config.yaml
hidden_size: 160
vocab_size: 1081
optimizer: "adamw"
beta2: 0.99
decay_shape: "linear"
max_seq_len: 2048
train_tokens: 153500000
MLP neurons of a small language model. Each row is named by its layer, matrix (gate and up: input weights) and neuron, and shows model dimensions 48-143. Each number is 128 + 24 x the weight over its row's rms, rounded and kept within 0 to 255. A neuron's up and down rows have the sign that makes its largest values positive.
After each neuron's rows, "fires on" lists the tokens most often at its 100 highest values on Wikipedia text that the model never trained on. A number after a token or word is its count.

L5.gate75 [ 88 141 114 165  97 120 143 135 109 128  84 148 179 105 134 114 110 152 112 110 135 121  96 129 145 141 109 152  89 155 101 106 157 137 148 186 141 140 144 120 139 165 136 154 134 150 133 127  97 163 126 118 111 149 122 159 106 111 128 118 106  85 106 136 186  87 100 120 161 111 148 103  83 127 135 139 150 106 129 133 144 127 101 108  84 121 113 105 109 126 181 127 143 117 135  92]
L5.up75 [140 111 117 132 136 145 105 109 104 146 153 109 115 123 130 153 107 148 125  92 131 147 122 141  71 119 168 148  98 104 100 130 113 128 178 153 134 106 143 114 104  76 120 102 119 134 131 114  93 131 169 132 138  67 139 147 107 115 142 106 106 183 134 101 128 132 115 120 144 157 113  95 188 103 135 113 117 126 112 148 157 170 139 109 139 122 150 127 142 142 134 119 151 117 108 139]
fires on: "p" 53, "w" 8, "qu" 7, "str" 7, "h" 6, "he" 4

L2.gate259 [120 112 148 182 141 115 109 111 111 114 139 143 148  96 160 149 122 138 129 131 170 153  99 119 141 136 111 164 118 147 152 115 165 150 123 124 123 109 145 148 163 116 121 117 164 110 124 187 151 158  82 159 119 122 163 160  94  78  65 162  95  93 124 118 120  94 123 139 104 124  94 121 160 132 102 124  82 105 161 155 112  68 101 154 127  76  99 133 126 121 166 158 140 117 152 119]
L2.up259 [ 95  95 104 133  77 152 113 117 138  86 120 124  98 114 108 151 146 106 115 170 160 172 131 114 113 145 123 106 149 141 166 133 150 153 125 149 140 139 139 110 123 171 118 118 142 125 150 154 194 120 127 123 114 144 182 135  99 115 147 172 112 137 128 110 101 204 111 171 127  89 114  62 161 135  87 109  99 132 135 125 120  81 115 107 158 116 128 123 130 120 123 145 106 119 111 132]
fires on: "a " 38, "A " 26, "one " 9, "or " 7

L7.gate626 [113 144  94 111 116 149 177 119 118 138 142 146 143 127 133 157 114 128 121 133 128 113 110 123 108 138 135 130  85 166 149 122 136 140 147 159 137 134 199 129 144 133 125 115 151 151 106 119 116  65  98 105 133 126 156 127 122 123 106 132  84 112 135 154 134  91 124 153 107 156 157 131 146 142 123 109 112 148 164  98 112 144 114 165 136 113 123 163 126 118 159 108 141 101 139 122]
L7.up626 [109 137 103 145 118 163 103 126 173 127 166 120 101 136 110 161 101 110 121 108 165 128 122 141  94 123 122  99 123 123 141 119  77 132 128 140 105 164 136 114  95 120 134 124 132 146  94 170 144 151 147 134 139 122 143 152 137 137 106 141 150 124 133 130 164 132  77 138 151 130 167 118 157 176 144 165 129 112 152 105  96 150 108 161 137 134 170 168 123 161 193 111 122  92 122  87]
fires on: "sy" 31, "su" 17, "u" 10, "sk" 9, "ri" 9, "i" 4

L2.gate7 [201 128 104 127  97 121 161  91 166 100 124  61 133 121 136 130 130 109 136 134 134 152 111 103 145 131 115 169 138  79 166 141 140 127 112 143 117 125 155 127 126 108  91 130 123 142 138 106 127  98 121  88  92 149 161 134 112  86 135 146 147 102 144 138 133  89 101 136 113 162 120 117 161 137 117 121 109 162 104 148 136 121  98 150 136 125 147 159 120 167 122 152  55 127 131 154]
L2.up7 [140 118 161 156 121 119 143 160 127 151 132 146 140 116 146 140 129 169 141  87 114  89 144 154  96 134 136 114 107 125 130  83 136 104 101 137 116 104 147 141 165 144 141 164 139  81  62 127 123 170  92 111 135 106 180 134 107 163 149 142 134 152 119 143 118 156 134 113 129 125 127 129 115  95 156 151  99 119 118 164 109 141 147  99 129  85 141 123 135  67 160 142 106 126 158 154]
fires on: "t " 24, "other " 9, "ake " 7, " " 7, "ther " 5, ", " 5

L2.gate465 [108 118 124 119 153 132 111 157 143  80 130  95  54  89 141 133 133 140 136 145 160 162 136 111 122 130 139 148  97 118 114 104 183 119 148 108 163 128 129 127 122 134 118 174 146 124 102 104 136 139 115 186 148 143 127 181 129  96 130 111 157 122 196 135 128 115 118 151 116 160 116 131 175 134  63 119  96 138 116 133 143 126 139 165 126 147 107 135 118  95 121 120 120 111 153 123]
L2.up465 [122 117 113  82 121 135 128 134 111 118 116 104 125 118 134 108 122 121 136 118  84 163 181 133 128 125 123 151  99 139 143 145 188 126 146 128 171 144 113  83  85 162 148 137 123 139 126 121 186 100  83 155 133 140 104 166 143 100 174  91 112 152 160 140 112 130 107 128  72 118 105 110 147 141  61 139 144 123 114 138 149 144 120 101 121 156 114 117  86  93  95 130 126 116 132 132]
fires on: "= " 46, "A " 27, "0 " 9, "1" 8, "3" 5

L2.gate126 [144 114 125 140 134 119 173 110 106 113 111 120 102 123 126 160  93 113 140 151 103 148 140 165 120 133 119 110 127  98 121 106 126 123 177 155 113 128 128 130  81 156 150 188 135 114 113 111 194 105 132 151 126 148 154 126 132  85 125 102 131 139 129 116 124 139 106 111 104 114 112 117 121 123 131 135 121 138 128 116 146 183  79  89 136 153 137 146 127 132 158 129  74 128 118 117]
L2.up126 [136  99 154 142 134 133 179 138 160 149  84 114 102 123 167 173  88 144 140  92 137 117 136 118  97 139 134 130 165 113 117  87 147  85 152 150 166 141 157 173 168 123 129 155 132 132 128 178 157 111 151 148  92 132 166 108 115 179 105 133 132 116 158 143 125 168 132 124  89 139 128 108 118 128  93 127 142 155 102 177 136 127 137 134 143 147 151 148 139  97 138 144 139 138 141 140]
fires on: ", " 51, "ist " 17, "other " 15, "er " 5

L2.gate191 [ 92 104  81 146  99 137 128 113 133 102 112 127 139 105 118 123 106 126 121 123 208 107 140 123 154 114 117 197  84 133 131 126 165 166 176 147 164 124 157 115 198 124 139 140 151 122 106 144 148 151 118 135 132 104  94 149 108 111 133 116 129 112 191 128 167 105 111 150 115 162 156 121 126 141 103 116 107 119 116 180 126 116 114 115 112 161 126 141 115 111 154 142 106 115 135 135]
L2.up191 [128 134 129 141 141 150  87 137 149 116 115 146 143 128 148 136 119 107  88 153 151 122 171  88 102 140 118 149 126 134 154 102 186 123 145 112 108 131 170 120 148 124 146 117 125  92 110 131 160 146  94 112 104  91 177 103 119  91 151 129 123 115 172 124 143 144 136 141 122 130 115 105 121 106 123 121 149 116 107 193 129 119 120 135 103 123 165 123 142 117 165 110 109 127 129 125]
fires on: "= " 27, "ing " 24, "A " 7, "ar " 6, "or " 5

L7.gate501 [119  92 136 146 114 113 135 116  68 179 157 116  92 126 142 106 126 150  98 142 114 162 128  96 117 163 168 123 121 149 129 148 105 120 158 140 138  63 100 125 136  91 112 152 129 142 113 129  90  87 150 114 106 139 124 163 142 152 112 174 159 137 170 153 141 128 127 145 144 201 133 157 128 132 102 112 114 174 137 157 142 141 161 148 109 106 155 125 118 137  65 130 112 102 153 140]
L7.up501 [136 134 147 153 152 131 118 107 135  80  88  58  96 164 144  83  93 141 144 144  99 167 143  77 136 114 110  72 150 141 102 132 153 135 111 134 151 130 126 124 167 150 134  98 162 106 122  99 116 148 105 149  87  88 115 126 125 108 155 105 146 138 150  82 109 126 126 108 133 137 139 173 152  81 135 161 120 172 101  90 123 121 133 142 145 148 108 115 114  99 117 114 100 126 112 125]
fires on: "g" 76, "ch" 8, "G" 7

L5.gate310 [149 138 111 152 120 119 170 137 139  98 133 145 115 102 147 100  95 166 178  82 126 135 157 173 118 120 116 143 105 181 107 134 153 105 161 193 172 106 152 146 115 107 146 128 144 118 118 130  92 126 131 130 161 120 144 145 173  87 102 139  99  95 165 141 121  72 151 132 102 169 152 111 116 147 108 152 151 180 132 114 121 145 110  85 129 144 115 133 119  92 180 132 127 152 146 121]
L5.up310 [123 125 114 153 128  89 127  84 152 102 104 170  75 165 165 108  93 103 112 164 157 131 147 130 127 110  70 170  88 163 141 140 131 115 186 153 142 159 107 110 141 108 110 119 148 114 131 134 143 127 133  81 151 132 147 126 130 135 110 117 117 165 140 126  92 122  87 164 137 154 131 134 127  88 143 128 101 118 138 115 119 154 126 159  96 136 126 128 149 126 125 118 112 129  96 104]
fires on: "th" 39, "i" 17, "be" 11, "bo" 7, "a" 6

L5.gate203 [148 154 127 137  71 127 133  96 150 107 147 120 112 115 109 127 101 164 113 127 164 113 132 123  98 169 115 133  93 211 164 129 108 143 165 144 133 103 126 107 134 102 138 127 133 118 136 138  95 108 137  97 124 125 108 145 140 123 154 139  98 143 128 143 103  95 113 136 172 142 141 127  93 155 138 160 177 141 143 146 124 126 106  98 117 145 122 115 142 174 147 118 122 108 161 121]
L5.up203 [134 137  77 135 147 144 135 120 160 161  91 173 145 137 105 118 130 150 126 116 119 132 136 136  95 150 102 142 137 134 144 120 119 113 141 147 131 149 154 132 146 110 142 117 142 158 159 121 143 123  65 125 121 112 152 106 122 143 118 195  98 120 134 146 170 122 138 155  86 135 118 129 101 133 140 127  64 119 145 167 102 105 123 137 100 122  99 147 133 133 116 125 137 128 107 142]
fires on: "pres" 27, "res" 21, "i" 12, "ev" 9, "a" 9, "li" 6

L7.gate203 [141 115 105 136  65 125 147 125 159 104 148 139 114 124 131 145  78 133 127 102 139  78 109 123 102 161 162 143 135 146 106 105  97 127 139 137 149 125 147  99 137  93 126 153  93 114 112 131 143 142 121 133 134 188  68 118 127 150 134 137 119  97 145 149 152  85 124 129 142 131 158 152 126 134 167 140 120 166 165 127 158 131 146 140 135  95 146 116 146 128 177 117 117 125 123 113]
L7.up203 [141 138 104 105 121 112 113  96 148 160 119 122 108 152  91 112 120 119  91 108 170 150 121 114 100 132 118 152 130 166  86 137  92  90 152 137 111 119 171 106 128 112 138 135 166  91 119 132 155 181 109 120 127 129 148 141  96 135  97 133 123 127 144 162 140 134 124  97 103 109 150  81 158 161 151 139 110 141 119 112 141 147 126 129 157  77  87 152 130 144 136 135 116 156 145 117]
fires on: "i" 30, "ri" 19, "ari" 9, "Sp" 8, "id" 5, "enn" 5

L4.gate433 [108 137 145 122 138 133 105  74 122 114 197 139 155 134 149 140 115 133 115 165 165 148 104 169 159 131  91 189 152 107 156  88 109 130 118 142 135 153 116 144 113 139 141 103 126 147 135 111 124 131  42 121 145 142 120 164  96  93 120  96 125 161 146 122 128 117 132 143 142 142 143  94 117 159 139 122 116  98 122 133 169  93 148 121 118 127  99 138 132 126 118 134 151 134 126 115]
L4.up433 [115 134 117 138 130 156 148 149 101 128 153 149 141 118 142 149 145 129 143 142 138 121 112 120 143 168 131 120 129 110 122  94 159 135 161 100 105 110 167 101 141 154 117 114 116 118 152 140 122 112 117 104 117 102 113  96 141 143 136  59 141 131 112 144 145 130 124 106 140 123 157 123 140 115 148 153  95 182 116 148 143  97 108 131 117 169  92 135 135  98 185 137  94 141 129 142]
fires on: "s" 22, "r" 17, "g" 15, "en" 13, "ers" 11, "l" 6

L4.gate466 [142 131 114 139 140 125 109 119 151 167 159 139 151 159 107 129 120 109 133 132 122  91  75 113 134 182 107 126 166 143 143 134 108 157 146 114 135 149 115 142 140 131 129 114 122  99 137 116 107  93  86 111  98 110  98 156  88  89  98 167 143 169  93 137 102 136 129 127 139 145 144 115 123 121 149 155 136 139 138 124 124 186 120 166 148 128 134 129 120 159 113 133 168 135 118 154]
L4.up466 [137 110  89 173 177 144 118 116 137 157  89 133 123 102  78  98 128 121 147 115  90 129 142 103 166 122 107 124 180 108 157 144 124 155 121 123 139  92 108 145 150 122 136 133 123  91 112 130 164 109 111  99  82 110 113 149 162 137 137 111 156 132 149 105  99 108 146 141 145 141  96 122 121 113  66 126 110 159 137 128 124 193 119 118 102 131 146 149 120 147 158 120  84 132 127 137]
fires on: "ter" 13, "ri" 13, "ig" 11, "first " 11, "es" 10, "el" 8

L4.gate626 [107 173 100 124 168 118 124 106 128 111 153 137 197 121 131 138  98 114 120 145 139 125  65 173 122 131 109 110 126 116 130 127 123 156  87 144 137 135 104 161 130 128  90 117 118 142 141 133 113 129  97 114 156 112  74 131 108 140  84 132 135 125 128 145 134  93 156 126 147 172 131 153 118 121 158 134 111 143 104  98 124 151 108 169 115 146 125 133 118 149 117 129  98 132  98 160]
L4.up626 [139 131 147 172 139 142 159 186 137 122  65 122 129 119 173 118 136 101 118 115 119 159 143 105 149 151 136  90 107 116 100 112 157  99 147 114 127 161  96 128 144 160 155  98 117 134 112 106 118 157 118 115 110 126 145 107 124 123 122  98 155 132 140 122 125 100 118 129 114 104 158  95 133 146 120 125 112 158 133 124  92 198 108 109 106 132 148 145 143 145 129 135 107 128 126  53]
fires on: "r" 25, "ig" 15, "s" 10, "a" 9, "ri" 7

L7.gate212 [138  85 138 139 143 139 125 139  75 120 131 155 126  71  87 177 137 148  94 142 132 135 127 111 128 134 118 143 142  82 111 142 112  73 163 142 118 145 122 132  76 132 146 138 140  93 124 143 146 129 145 157  87 169 172 120  97 108 177 142 124 102 123 110 111 140 124 124 100 118 123 104 143 165  88 130 108 166 148 124 131 151 148 103 135 112 109 143 121 128  85 130 129 138 109 138]
L7.up212 [173 151 117 139 131 122 125  71 168 140  93 112 136 138 133  88 128 148 122 133 119 101 108 118 131 123  80 141 138 113 159 129 112 113 122 121 137 138 149 144  84 131 157 144 146 112 158 184 133 134 116 121 141 143 170 165 127 129  60 141 140 110 107 117 121 183  94 143 107 102 128 106 128 131  91 129 127 154 134 146  95 133 113 133 125 130 178 103 141 128  99 114 156 151 130 115]
fires on: "e" 36, "i" 11, "y" 9, "-" 7, "om" 4